config.toml
optimizer = "muon"
lr_mult_qkv = 0.4
batch_tokens = [131072, 262144]
doc_mask = true
MLP neurons of a small language model. Each row is named by its layer, matrix (up: input weights) and neuron, and shows model dimensions 240-335. Each number is 500 + 40 x the weight over its row's rms, rounded and kept within 0 to 999. Numbers have three digits each.
After each neuron's rows, "fires on" lists the tokens most often at its 100 highest values on Wikipedia text that the model never trained on.

L3.up673:452475491558440451478480505524555452526464482477545506553497603445526499480413480497521474476505522556544513588482465521550459436531510464534453413463489553425431447518535468510472594481490508462366549486522533482516464477488494495483485485444416539444515456557462552522429401568484576488
fires on: ";", ".", "p", " Actress", "ish", ")"

L3.up1202:468477544509523547461465494493540539498546596480537510480474525433538471577493536494520497481494561521452495532543560511525448497478505466473483474444494510457535560471445515542474574521557479462495478509489470526496500463453449491481437524506491499556495543514470510576479583569458559539
fires on: "1", " H", " former", " of", " Old", " old"

L3.up80:518426496511424437539458492430474530533486467511532460539510508439567508506537444488511529485493460556476514559472565586477517526501494453536495425516547502415515454506521514527516466500465519487480494533550487446496523549464475503486490585579465522466463523553474502543513482486490443485
fires on: " in", " his", " as", " he", ")", " In"

L3.up134:447423491488532523460398459470593510509433510488489517546525481497548457440473465496548521597492545508556460575562530451472535482533456464557465476489482520483550515480516506526523471586432549464473513432536471475502579557541526468440469417494512569453504522459528561434504489497544534515
fires on: " ", " |", " for"

L3.up1046:479550477542548478466544477457559474486503510468534466469484473472517489423487515446487495443464557456525469561511497494501542525523526509563598499468514610466595397507539498495438444508423529493495481463484539517460551491432470537487464398573450513520464441482517498505500558465569571517
fires on: " for", " de", " of", " after", " \"", " at"

L3.up2862:568478470530512451497429480511487525499468495485484509572509511459499504462524573505544560547558539532477431499537485485476412524525557511553517543443456477487513438550509566494484480505442509497466514513432560538435423488522505573546557482457475513557522564510454473513569485482436468535
fires on: " |", "–", " in", "ative"

L3.up479:458522448487496484465449509551431503487458496469498445473567460578480539499594479516558517499482490471449487498476503508494503529470530473539499456509505478541562476544571523476490440490492499495530503444489477433461518444510492534526481450451452457520443544481507500483532558462486498528
fires on: " |", " (", " of", "ew", " ", " or"

L3.up876:548430450447465486522490468538479529479470476512473537529438457551476441458503505506450482541476504493538465508604551492529526472499534487477501502484504456496566460503526526466461485476452486480475495541537423545550472488595532533522439562499511485562400553486510438434471519502546542504
fires on: " of", "s", ")", " de", "8", "â"

L3.up116:500520507498526497463534550504467504610485499487482495537469467500481475437529536533549521520512452483488564539399512480455501414465479458537542518471445477418513552493430513506569565503459609505518542538450566442476491498455440446514516514488482442489417503435553521454510492512460509441
fires on: " the", "i", " called", "z", " name", " |"

L3.up2867:496487480564470571519486528501516577546547486463480545478557519433453440471541588494470452503452533464555497512475527443544506527479464478516473515534579481474533493504550485505497466465522515541466472534559566510484570459490514475453609504452452503497484519503467514567578482539527486502
fires on: "0", ".", " J", "9"

L3.up2615:469506591518478450531537513474608459509548501490505475501444521509571448476478486535551468502541460439482510566583595518483490570519537466514488497456444485549520513504523490538493520582555483491478524531484455547398547488440504461452479497517491546471489474490505499539476438542523482430
fires on: ";", ":", " (", "ot"

L3.up1775:468509447534440553535493440506484553501551483542524534514478540516509563505512475586571597549487555530469492483428488536468503529423484527494521514487545499461597466487506499562455512507493509509535464487432481489538542494464510541570450535490475496525384544474481541483509528473582507521
fires on: " |", ";", " that", "s", "N", ")"

L3.up1977:468547482477548539448539584516547522457465500459591547511472523531468461499488594492456485518468523550512516575533474558498526512479513519457545485473487481477592552545525484487535519528457487463515519592501505583442572521485550397493426416479498560451490451470427431496507552448530526476
fires on: "2", " of", ")", "1", " it"

L3.up249:524532535487532541496553511540462556526498495469524503535481493509516511469442475543534527635515514468472460506518507542422519497539515597452480525485548538487491520490509504507418528496491513476408479477497478391484461548526546483500522447566519505519519543484452550487448519437412543530
fires on: " |", "0", " of"

L3.up2569:456574519427517566532433540494498595484457484483513468512475478482544454488538477519454479485458470425546508550631597506515509499540568538565502469471411550463486481554469508526579464540469538530558490509547501558487515518448434489483524485532476474494435462526477479550555588538446446400
fires on: ".\n\n", ".", "\n\n", ".\"\n\n"

L3.up2402:483481429568511465461498490531454549521494553513507466488448513512524508479492487492502439444508516507522477496517535542486551516580471616494537466508502608537520521520490504515537520483538469502543513579448464431489486602455535503510555484499489556505545492482505489538536515455560458522
fires on: " ", " University", " to", "2", " state", " city"

L3.up1393:560479578539609492520510522442470483442483509465544444478491507531515559485472441489496510504570486462504499504515460618553452415541538495456566443449471562497456534516474443451505490490426476537418492495480548463452488458451474583461490514537469515495517552528516540493494519476470451537
fires on: " of", " under", " (", " on"

L3.up1452:498595518443520547469418564471458511450498533434509473464458486393504491517426521525511516496458480498570531515589431524508495503515513475497473489478543474422511474482470557453512468482512534465471460507459539471532513480462527477478558457440526504525494480540461489525543515462535476455
fires on: "4", " by", " ", "-"

L3.up1465:482489488521536477470503493615455516506522421534497505559494516503465542524518501427449524441540488521507579519496498526596555532479433425504471534587508487572460511551469529519457481537508466492521462522499475451493555522465500584519434475519468500556402509477530423476452482486439515458
fires on: ".\n\n", " against", " with", " of", " to"

L3.up89:485513553461542524455439593525492444515528442496519477447495549488412543534480476517467489460465433563473467550501454506535488477608584468438496541477491602501526518445526569494478512451510542507487443506570513582534426502412495530416468482525534499503505480492562538440505529535447456450
fires on: " of", "–", " before", "on", "ic"

L3.up1260:451464500467482523487526567539430469607492531517499529475456557501490446426549543569517501524579543485525509477544492504500525465534613469560409508444552473451525511568519490545460493531408527477416460459558462477473535409518540546474456469571510503553459438542523475499527547526506501548
fires on: " |", "0", " ", " was"

L3.up1446:515534445501456498468570514525574495507560538469435489593491498488550480459540471520567486478505447422506449440584469456528417483531535531589471487462476494492566510524491493580443524543495458423502538481504461562460486517435481497467461525480481469503550549569537546539542502508529494515
fires on: " |", " (", "Other", " more"

L3.up2739:549469510484500496503555544512501462492423420498533469477486520554512469511465457468466595472536498518535522470510585504488481494485444522525572595435441522494473477571454526508506533518547503516420519477509453539504554477524506465514508480480551501464481540518485523498494534480487447458
fires on: "4", ",", " that", " which"

L3.up2515:491448431458474512458483471435490500514515543512409441461481582597438505491508526455415474508490529555495537479576476527537468456503462491502532497503509477529440437504447524526549459516483495457472478539495438529471456571534498530518461447561500453498558502536530574444506477486584468462
fires on: " |", " part", " Actress", "8", "er"

L3.up308:515453459525459532425456515462496470510478482539494521498481540541460541456475508437458510534405518528512516470509505539500446482561461436506474403408457463526494540433544510557538438517517552432470514490571525560500524515524498436510458467446539571544478495575494568423509533450427471518
fires on: " of", "1"

L3.up752:504501473473472520506506445488552471493548473484527527572461490508535497467494512537465514501505448544437512529505589498467428543460506518524502490480466497456531486562461453507532474539509519467442494540506459537451501457461527479468519515557527527514563526462475492393511545529484484528
fires on: " |", " he", " they", "man"

L3.up1376:425468535475520554459561532518563504490550536492492486507477494544514494489545510463421489514541502497478522469612458405536478458531479472496450520535489555466566452537505471469510447451456549543489530496435504492489507537494538471442500447497500495483499525516386431514553502473510477487
fires on: ".", ".\n\n", "|", ".\"\n\n"

L3.up2470:516480549494473424522515532536499437465535466438483524501522434448494443459495559485490595521424379495494449524421523558515519520487554467558506510439518508485494526458562492504450523536440521495505529444556388536474499447489530486513498403501515507533508530488444560475551471525404523511
fires on: "0", "ine", "aly", "’s", "ate"

L3.up2265:529580487536534455477529529464381497491536465477415573496502548637473504499490464562494540529537518470513592506578477513503486477549523499559450499552440496482444498552412508533498525524517485437452397462557536479479557501435496488546471479479468464434459529488479543454414487558458509469
fires on: ".\n\n", "."

L3.up2223:504469493523518579528506477506543554454506548516498528494429426515485552519447439571516496536447535434509522509534496477503454471418538435520561489544515566484489544573494491451393505513500459523443484432524523513443507495495487446562467488491528486511504479568509472475533461486488461440
fires on: "p", " in", "st", "o", "th", ")"

L3.up1513:523458482523487541461542572509468482505553427512482508438472427505594473456475479476477565547447515548419473453460509496518552523578487585491461518510488542483513542526427539549511479504506534519595536450467465471457424483529478509480498473438452519456493422545549486500510560514541516532
fires on: " to", "2", "4", " and", "3", "1"

L3.up461:521535471528504432520570519464532485512542519623488517537476472426500515453468495487553536498483519497442470510509494517540459539434549511505546451545484531501471469476508493572527483489541500465499486560469501484441487553475524540526421468609473518487512434526455467506587560479469479430
fires on: "\"", "ig", " (", "amp"

L3.up1355:497461483515492564419530537528525510423492446459525512534468422480411548596493574487491448442456485494560486519473480454497493492543532475565521562494466591488455472426508483530543530483472387501482545536458452461607470501489482502536545503472488519478506470470516471532528521476542499564
fires on: "'s", " Jr", " was", " played"

L3.up1006:530421526505478519496526486485502507519504462538553406475476508486470534538493480578485534524532445530505503428512552491498507393517587503456452478493511546508480546503499482560509508537522490479401546512472490492471511524504436519495480480530481554494569410527518493526558483516496514515
fires on: " and", " there", " Inc", " &"

L3.up3002:492460542487530434473490483493459521498525541530513519535477586552442453576558504501468457529461527477461512552443459495517471496435488566556526510565472454501583483449389530521504477488498460499523522483482453526525470501498525480486583474594539487470507526439515503518503452497451517485
fires on: " of", " with", "ue"

L3.up616:479525469569447549528521460517515488481490515520449558487508443490508444462478556495493496483543445523525444502571539488502534504506505576515517532564564539492511529467463545512503493503587508481471474470533399519478462432556507497470483486518473537476521497503475538492445550494497484563
fires on: " |", "\n\n", " |\n\n"

L3.up789:559438402453451480484433590572486532544452540485521460470504546470503505495480437540498509428544448485516537540472481436543509516436503485504488448528512546561603540534468504477527511465558472450525501585486484453532494438498532469416489485429576498454486495483523535470502419497543564413
fires on: "."

L3.up1683:472444520492463571529525447533523440563519476463516471513454518596483490516478506456482493542525568445479492452523503497504493451522521443425534516541486528543549481459552439521522523451531502425491519596574422451513487437508537506551469452530560518428499488508516548470501547457464501579
fires on: "2", " to", "ad"

L3.up29:525475493462538495541543539505511495407475516507434495522527516507507542481494512465470519513460565441561473525500494558491507473553545502584465460476484512472560443476573485495410475551554481477502473516476474539511496500452515474492491544439485491520477553509576517454541489484518540527
fires on: " which", " who", " (", "ur", " that", "de"

L3.up2809:464516416472487469465496510519542576501519554458520567562530484412526542482452553549439422471489463567513505514524509492421527523493495519537501525531475543464558536519521504500488532516545489535517513547439479432504531516437465456442451591611516562552558537564448469507477538517444518474
fires on: " ", "0", " at", " of", " later"

L3.up2061:470508466492500519500500513495515544455476563525541505511526548480489519437472526492542429518531458559513470466544516492490489467591457483478503460485553483513472528557484494467500544505453541462515538536513471460526513431490550581494532507484427452542499562516435425571441537514473484537
fires on: " ", ".", "al"

L3.up43:482513578520529558553455483495576497504490528426515496493490524422525565525543494487527560455556441493485565507508487519491400562477450458522463450528425563501493476529443478530553348522527514503472548466437495456476481512504390545527517519535538543451512507530551504523534484480438480470
fires on: ".\n\n", ".", ".\"\n\n", "\".\n\n"

L3.up829:453481489388517578593480461505466464536514498520478525490466478426550506519485514443507478529521473503492457499537571528581429443462492476521546470536530542527491557413519514471495495539526526464494498503452473495485438556473491489476493502474495544513550522436473487521501534503453527513
fires on: ".", ".\n\n", " |\n\n", "\n\n"

L3.up306:512493542562418516435527479465506489483511502439517470519461448465529551567419511549509527541476515445515444435546510502558518524472428568469561456511496549475446573490553561496510488485448545519528546484480556463495504573473586466515480482489469484532497449420477486571520484538487506511
fires on: ",", " it", " and", " or", " \"", " to"

L3.up795:494480552434465428437546460501571519536489463528430520466535549504510556493524447504518416520533509494473459498509551441600469490526549423482569484561476497490568480453524495477487492620507466461535532472467538568481476526525476538457461534565538603522472435525525459513531534562539457541
fires on: " of", " North", " (", " New", " South", " •"

L3.up1731:471497556480475497514469560435509517495459542471510553455517435451437501484492496527523453553516452559460502536486477461509567444470525533558458428385438490487452476589505487433521562506417415539442512527473484516496507501512510463520499445447423466549540554474498484475484505502448551436
fires on: " ", "1"

L3.up1596:525488497503506463509493525488516534470486474487494530509487516515571495466540486551478402383518470482427478516471566473614517480527479518443463438497489541503519479499557542502465553472531509540544525550471508556465478531485520516420483469496527453452524440564474503531507491555490494511
fires on: "3", "2", "4", "–", "5", " of"

L3.up1855:533541489445432515494480531578487545564468520501474527471472579471518482445449493567500521502481559517424519503522573491486498499486505542453439453497485550571497517442472486531512495466445504525538516409489538478509541435523500498470519529474552453486491492480507476390504586489605480470
fires on: ".", ".\n\n", " ("

L3.up1732:402513460464518542384487507444453509465529525476484539480475436441527514476507433470466502507545479514522475434520480520457557567498478489473411505542457510406500536515471484491463497464488574494578418560470500460487535506574491503405527487416478479534485528491524521448504484484540541426
fires on: " of", "o", "ch", "ach", " such", "vens"

L3.up2946:474479473540469446530540545577490467552474492590527490559498496505528509543501515506490477540557535481477413571449517593540473506549487584492544548470517521518587504560494497457572595485451447410492539606478498490498511490573511426447479519441486454504502476510487506502512525519505524513
fires on: ".", "===\n", "8"

L3.up6:468548510460483535537516478556525591497462533521506475517514517538508502534546503474465528497433426505540500480532459545446405477484559498571492451549503490471535533497496537500471489404464477525464530451435482524511554538483515581420464518581497501484542551479534529490486569519492501433
fires on: ".\n\n", "|", ".\"\n\n"

L3.up2252:567491522455479534515547504516416523458470486531548471488448550593513528489446509494471560446548466493551510494503512541514486511488533443496507496493535530450507467534480448522474454473529537512522467512454498505487484471487541467579541512515544531456603502540449503470531470518435521481
fires on: "–", " of", "2", " represented", "m", " for"

L3.up26:557489455460516483524452475533544539476455492505454453482523439534445489511526488454512507524504471493488542509505589496536466488524566523459509484503581569523543538468491520505554466524487481478573459511519466550443445458459538589542546513543512551487476436521457531525487553490494472566
fires on: ";", " second", " third", " again", " /", " |"

L3.up729:477525489517481514535485486471484439477492544529467459535554538483507504517471488486549435510481523479519527520512492554451448525485512466577470483479512495546495476524527466552509419491530487470453528482475464434504429503508545469470463466469450494492489483456507535458528530489453495497
fires on: " ", " (", "ounc"

L3.up2241:479470490430549446588492497516547539571508494474524466450470591479468551521549451463516469489548482484499462552480517494551484495534459506537459515450582433525448482494504576577476396469493485485500523475454487549412467524433436511546491525496553451535551537485515533493496495596500469467
fires on: ".\n\n", " ", "\n\n", "r"

L3.up2990:495576494484459498403480491497509614478496486480522557493526553529469483587486569495463457528499524536528449564548410476480538506530503448529484559497481511563542460409481496503562496489499506530591457490526553520471508545511450504453481437530498511463512519484425492523454499525449444503
fires on: ".", ".\n\n"

L3.up1589:488505547471484492439532506526515476460553530530485521534475585545474524527462458535461536555411465533536483562537504527486499476544469455499454506512552481550521443453458457566528574523494450563439540438473427526573504512463495556526459529394510458531554542486599507531477495539503535501
fires on: "8", ",", " v"

L3.up2004:515544439544426489525463428452608511477561494576515495446528499487577489549413492524502490552550495462439474526449466519542471549474487478516479489456427498462466551549546475514549528519389475565519475526504539476477480542460482517545470480522523554530624483499583465541512538449504595543
fires on: " and", " or", ":"

L3.up1218:500492530478506495521507420541528535497508472618519530542443508520505507509532432369474469515529550545568492555508466522477573489535573528522494507605479495526480455517497509450551543494545532442469482536510461611411502523477477476527503487601449541442513485483518547491571522503553491517
fires on: " (", " of", " did", " years", " first"

L3.up874:455488465455456491505477507510507533517433472457528553583504519440494417478425500500575466540566492531556465531548499435520507536480491419419485492544528497419458434429451480563486400483502553522475455492474528427527489455458438425450468469509516484469495435582488503438576498615547547490
fires on: "2", " of", " |\n\n", " ", "-", "5"

L3.up1512:542502473492515514395570554585519435543499464386542604483460463464509513467538471468459489498463478490465531500532524486563529528448494478503535499539418534560612481570491551484483548492456505485623461491473496438456467528467501532519565503454486493533590552456554467499498473517475436495
fires on: ",", " with"

L3.up2398:469500475518501521443513523491477534485510520510439492567548540533517501490501515521501537480527550533521437476531475494499453486489537541445576547453528546543469475433508542500468456471394486495524493469494478483531482488485451453463480451535567484466541428494488487490566547577603473520
fires on: ".\n\n", " ", ".\"\n\n"

L3.up2014:510495478498520522527498452484498426538428411508523476379474483552541536503598583517526510523506539514495467522588499464515419456472470506400519464502530555491450552503470461494487456485452567495547535485433470484468486460496502484519495492478531477562458519441551493595522522521464514520
fires on: ".\n\n", ".\"\n\n", "\n\n"

L3.up257:505497489555506519446562491389476540505525472466450465595506454526494516506492571511532482493473506550488549518546443530497489492434486479504528504527457454482518509491494447500553507426491519500500567510503529496548508492516444504533426469482538523539484499477566487469486465464504514528
fires on: " ", " (", "\n", "|", " '"

L3.up2978:539528480547497470495515467535402556487487520441536499453458474553488510502477527502498491522486494477471548505490499474545439463530548489518551539483504509553480477436562512502485514444504454524551516512528485509453493515501606492513468479550529423515475484511533540469573475506538522489
fires on: " United", " re", " President", " ESPN", " ", " E"

L3.up2906:463485471511450546492445520469483437523469558548487413545503455482489523520507419479489500398498522528501495475576501505409490562491446496468464506483471464465470444550521535450477542488461437504483463475507453483502513483540470516591624483491523511509576461508504492471547535563485505514
fires on: " |", "6", "7", "2"

L3.up224:574498530533522525504503490533461484500502487584512529536492510512435506548492502493525469488508468396399487524493524521471486527484540461466473558478529483485473454514485486480517500455450463486510548545485511428454433654550490549541511515585414465545498531469524489538511554504459464524
fires on: " and", ",", " or", ".", " but"

L3.up1229:494574453441586417530478484459523535444571522508538511484537475470479490497493494529574516500448447465472458563463519510443473533484419495576516533529531451493513527573523527548544572499526539374488472514490461600451515475488475497477517518501525472510463510495466507636474487450458553520
fires on: " of", ".", "0", " from"

L3.up2217:459497531561465491535535517526457526552552483547524522532530549469502503551543460481498544513517492527480467508500517445443518483479482536414537505533523447523498477487406543550485479479516553500531506498494537475443504577454449469566525503512477535490418540488543565471561503524444449468
fires on: " of", " between", " both", " behind", " from", " ("

L3.up2517:499479505506487588545517520429495504508441504461539530507496461513441433446475483501465483541459522606498513485582532506475396555511523537485500456527535566459457447469510524512528563463541543547523491516466499575497516532551493508477587500483464544501487564492509549474510457525558519485
fires on: "1", ":", "4"

L3.up1769:543470483453446450571478526439471480492545471472503564555483520497431466564523457514543515540500518512472492632506553429445524507414540475500517493499527482477475501561532539494461504479516538522600412530408436534566547445480531504482519558488515539413565476541498567515468481492462507437
fires on: " |", ";"

L3.up937:456445479551503470460491545467494532439533558592518545515487544438518523548449537447577475563551499559486500528491482494496406487504461521520522404478549460474476477506527552539499502538474539546451520553456499438495567506534477498464499552474527434497479460519489526451481541493424469530
fires on: " New", " The", " —", " Gone", " La"

L3.up1613:512481553449550518497522510516546550483568530570440436473494495521520505553513455480565445487503529491442506497441544416476501447500474557534452506448500445513610528542500506489504479500462441520492536550577494554411444473527576493498486534506524523570450566437491487534501538435502545539
fires on: "3", "b", "-", " -", " and", " of"

L3.up413:510539513519559588548519479489484528509527479447416460529479468610498449536434561475486520521457444492472503523521509507460503491461485470533447469511489480492509524458530510488488551554497547528510632483476492481476510472495583490453522489460473478515447420492509493513558509485583509525
fires on: " ", "1"

L3.up721:556476499491485520420528526517493516450472484475563560463493544503562432522432477527500488559506503528430475440518521467438476497481569562414484473542537488531498534553511545473462585478446479573471475558480518502444584544512502495514516490461513477525438531539457586548495481479539448527
fires on: " series", "s", " to", " round", " it", "–"

L3.up533:449540524471480534529482445483548562491527469494552556400520544586476528503584541484505448448522522493562514503490492452542432559433482477499555536531531457485455485515467515482461495504542433538471468462547548456426506460523478538569514542463442457488544521433514548521547510464440493490
fires on: "-", " \"", " father", " mother"

L3.up1118:441465436524509472515433471495465488504482498532521516468452446490500541520560512501493507526471469464525481508533514507471504494538566456522530445594511468532410480477443552542461477462429466501466521555539471551479516500554458528515544505491495542549475453471398394459483525557496461424
fires on: ".\n\n", "\".\n\n", ")\n\n", ".\"\n\n"

L3.up1211:502538436571477540496464448578555489506532490548495474491482534487543534548504466451479458448447503483532571476450451501468571460588392539442533509513553504527501532474544456467471510458490505449479489451495396513467493525487449540567452487449495549467543496563544565513470471489500470458
fires on: ",", "."

L3.up881:498478498507509493529463498509499547487446546478467570450432498492556442524519496471475520420491539495498459442565446441481526546461485554391523507536529478493529496489553431470462461504433529516530533530521439489532578539549500485457549569513518458559493574466475482475512500530486483522
fires on: " |\n", " .", "7", "9", " to", "-"

L3.up2817:482486485468495509517545433546582491519476493462482492520436529505536489509446475473542431415494383472526440523484503481524481528486443573612475551460573500523491489507476508534518514570536478483425542531464496430449474469579507558453500504447573454537557407493492454494543481505501519529
fires on: " ", " |", " (", "an"

L3.up2175:441572464496538457489513546585515521621474479483608502503512589497494458500514468465498509491504493567502508510502483545505529488456489536527519481516474469508488527449481478507436493453554498541501504530473456552550564501495507488554515453481403518547493410523521535467519387528515581567
fires on: "9", "0", "5", " Back", " Cl"

L3.up2901:519543496460551511521521476489526603497494536476533450495435519563496521498514499535490432577466526531482537501537460484457460456462519515496541446577518485451496499454489485501451530435459563570461504495495559520539508487552527450498618490481454464533481528513454533439450467500487505479
fires on: "0", " from", " by", " score", "r", "ur"

L3.up471:430543507488486464480509547476533482497488514489500500476434535492510409484503472544504478506455497511534514410542449504553524534494530601455503557478456485529472470586473495469559552559511467486446542485583470516496453555560428471516557521476530515458478457481567487530456444517523448502
fires on: ")", ")\n", "),", " is"

L3.up2233:510551461541464503589506489519500492588502512543499518471530517562479462645469447403543446522553497489494553505572492441456572530502490500509528505548539533527540490510462464654474389495587484530563528473484520596456541519481473522395509474415481446497549457523540477494496526534533440446
fires on: ".\n\n", ")\n\n", " |\n\n", "\".\n\n", "\n\n"

L3.up434:507562486470566512453491495533460502499533488477474489533489484525499534503505553472523491504478462499522475521487454464495487592489526564463509457486526511481535478488558490549508551501460532527497498499535536429435512530490496519487581551519455525477508603534457448455514464499512512490
fires on: "9", " |", "gl", "u", "-"

L3.up1975:490601555490516423525490514511592533546479467544565542585466466397456502558527526561499508531409457529465468540450449510462489519460451481515452516442471500459495454485505497561478553561440510564483473543466511493507543523528524408538504534482476561451535442450460524432492484479510490461
fires on: "9", "le"

L3.up205:499522511485523444485529498528499547531490486503500456515526511564462453435463638514512483566488515535526510498481541457531521515498487516585474509467584496442538504515525414555534528577516527399505580499496511505548513485443507494530450469507579505471438385447495499507474549508516505517
fires on: " ", " home", " Win", " season", " time"

L3.up545:534445532519514474531520571483519457486569559508530458481481497458440535525464486478532432507533432562589482603478512562500540448535440554555527426545534523501443515448508476484488478535529477477547443489577471466525526498499499487458569484498401535496547521467598502556537496501503490519
fires on: "-", " the", " ", " its"

L3.up1110:523566501482537514476515507476546466474489492482459520492438508549418502525428541502470505489479506514507583514454524504524515577574521465475508484537499497544449526535482529432498525446508506553450410431550555559572482523389519506503554474474571543496534416481467485396463503533443483540
fires on: "8", " by", " of", " through", " at"

L3.up404:493531541531499486491487422455542563482516498501492507477437491423485479500477514512464498555544452506492483556480496365492504532471511480493496542499499529456550453494522540439574505568518509467446528492479500518445494436446508469522504517530483499532475529569506577433522547459524483489
fires on: " of", " s", "4", " c", " us"

L3.up1901:520505508417504479492501538570432540504491460451488541504500480498533453487492461535520541497499440516460511500478428517450540614476465544498514574470487518480485522474461387477453535499508550503562551511501458519557465431502440506441545478514485471491532489435527527508469541564459499456
fires on: " |"

L3.up148:490516463477506467465472555536493502508527548548542534464511506506479551501550501568519463542552466486472436486517509503531520483501486561512406466397482499542526519475505517578491462518470478518462509475463522406530502545483428579486520431495483492485530413507504518445531588441485450469
fires on: "0", " other", " them", " so", "9", " down"

L3.up2281:495428430491470504466538492518482536484544462450500496452544496458520486476485513520513503564473476494495462518460474512521442559506469499530431564523502474503438487515477491535431524462593458518544508517460422528519566517498506544396497518494387509507452495537498532507487458470486486508
fires on: "0", " professional", "9", " played", " history"

L3.up245:511497485522446449518504488475483498474549467490587515512513458507521496500539491549593463453497478550490581440446495468512474524481483529524469576610435518587499568449475550491570494476490433515487412558532524483460460481525497599557526505480472518509500536524542492567494435461505544515
fires on: " and", "–", ":", " with", "k"

L3.up1322:417464492450495440419405514486493584500441464526531465470500473481487463501477495487459432475504630505439506575456464497478432545489497536543518484540543511514536553491595485559498564504493523524514563542526502608513540472478509516502512556456518461543490477412527493628543556584476371510
fires on: " |", " which", ";", " of", " that", " who"

L3.up873:494533485451502498454501525555478504486470481491483475479536472502523546554475508548443436568457521548461477477534472491466525457503477493475549481487510498519525529574495470511482505522476460480574531446478495456474520533533487475435459502451471527469580477494651484457457527498524489505
fires on: "3", " would", " to", "s"

L3.up206:457509434555509528505542512467460517489489533544533485514526481499512533485478582455432449546525477470468499492543511501456504450507528414474502533466472485456511532595465471552530517480442527474457493541519556522475456465529524515510502481431489512499453413483524523526534486489445481574
fires on: "1", "b", "3", "n", "isha", "est"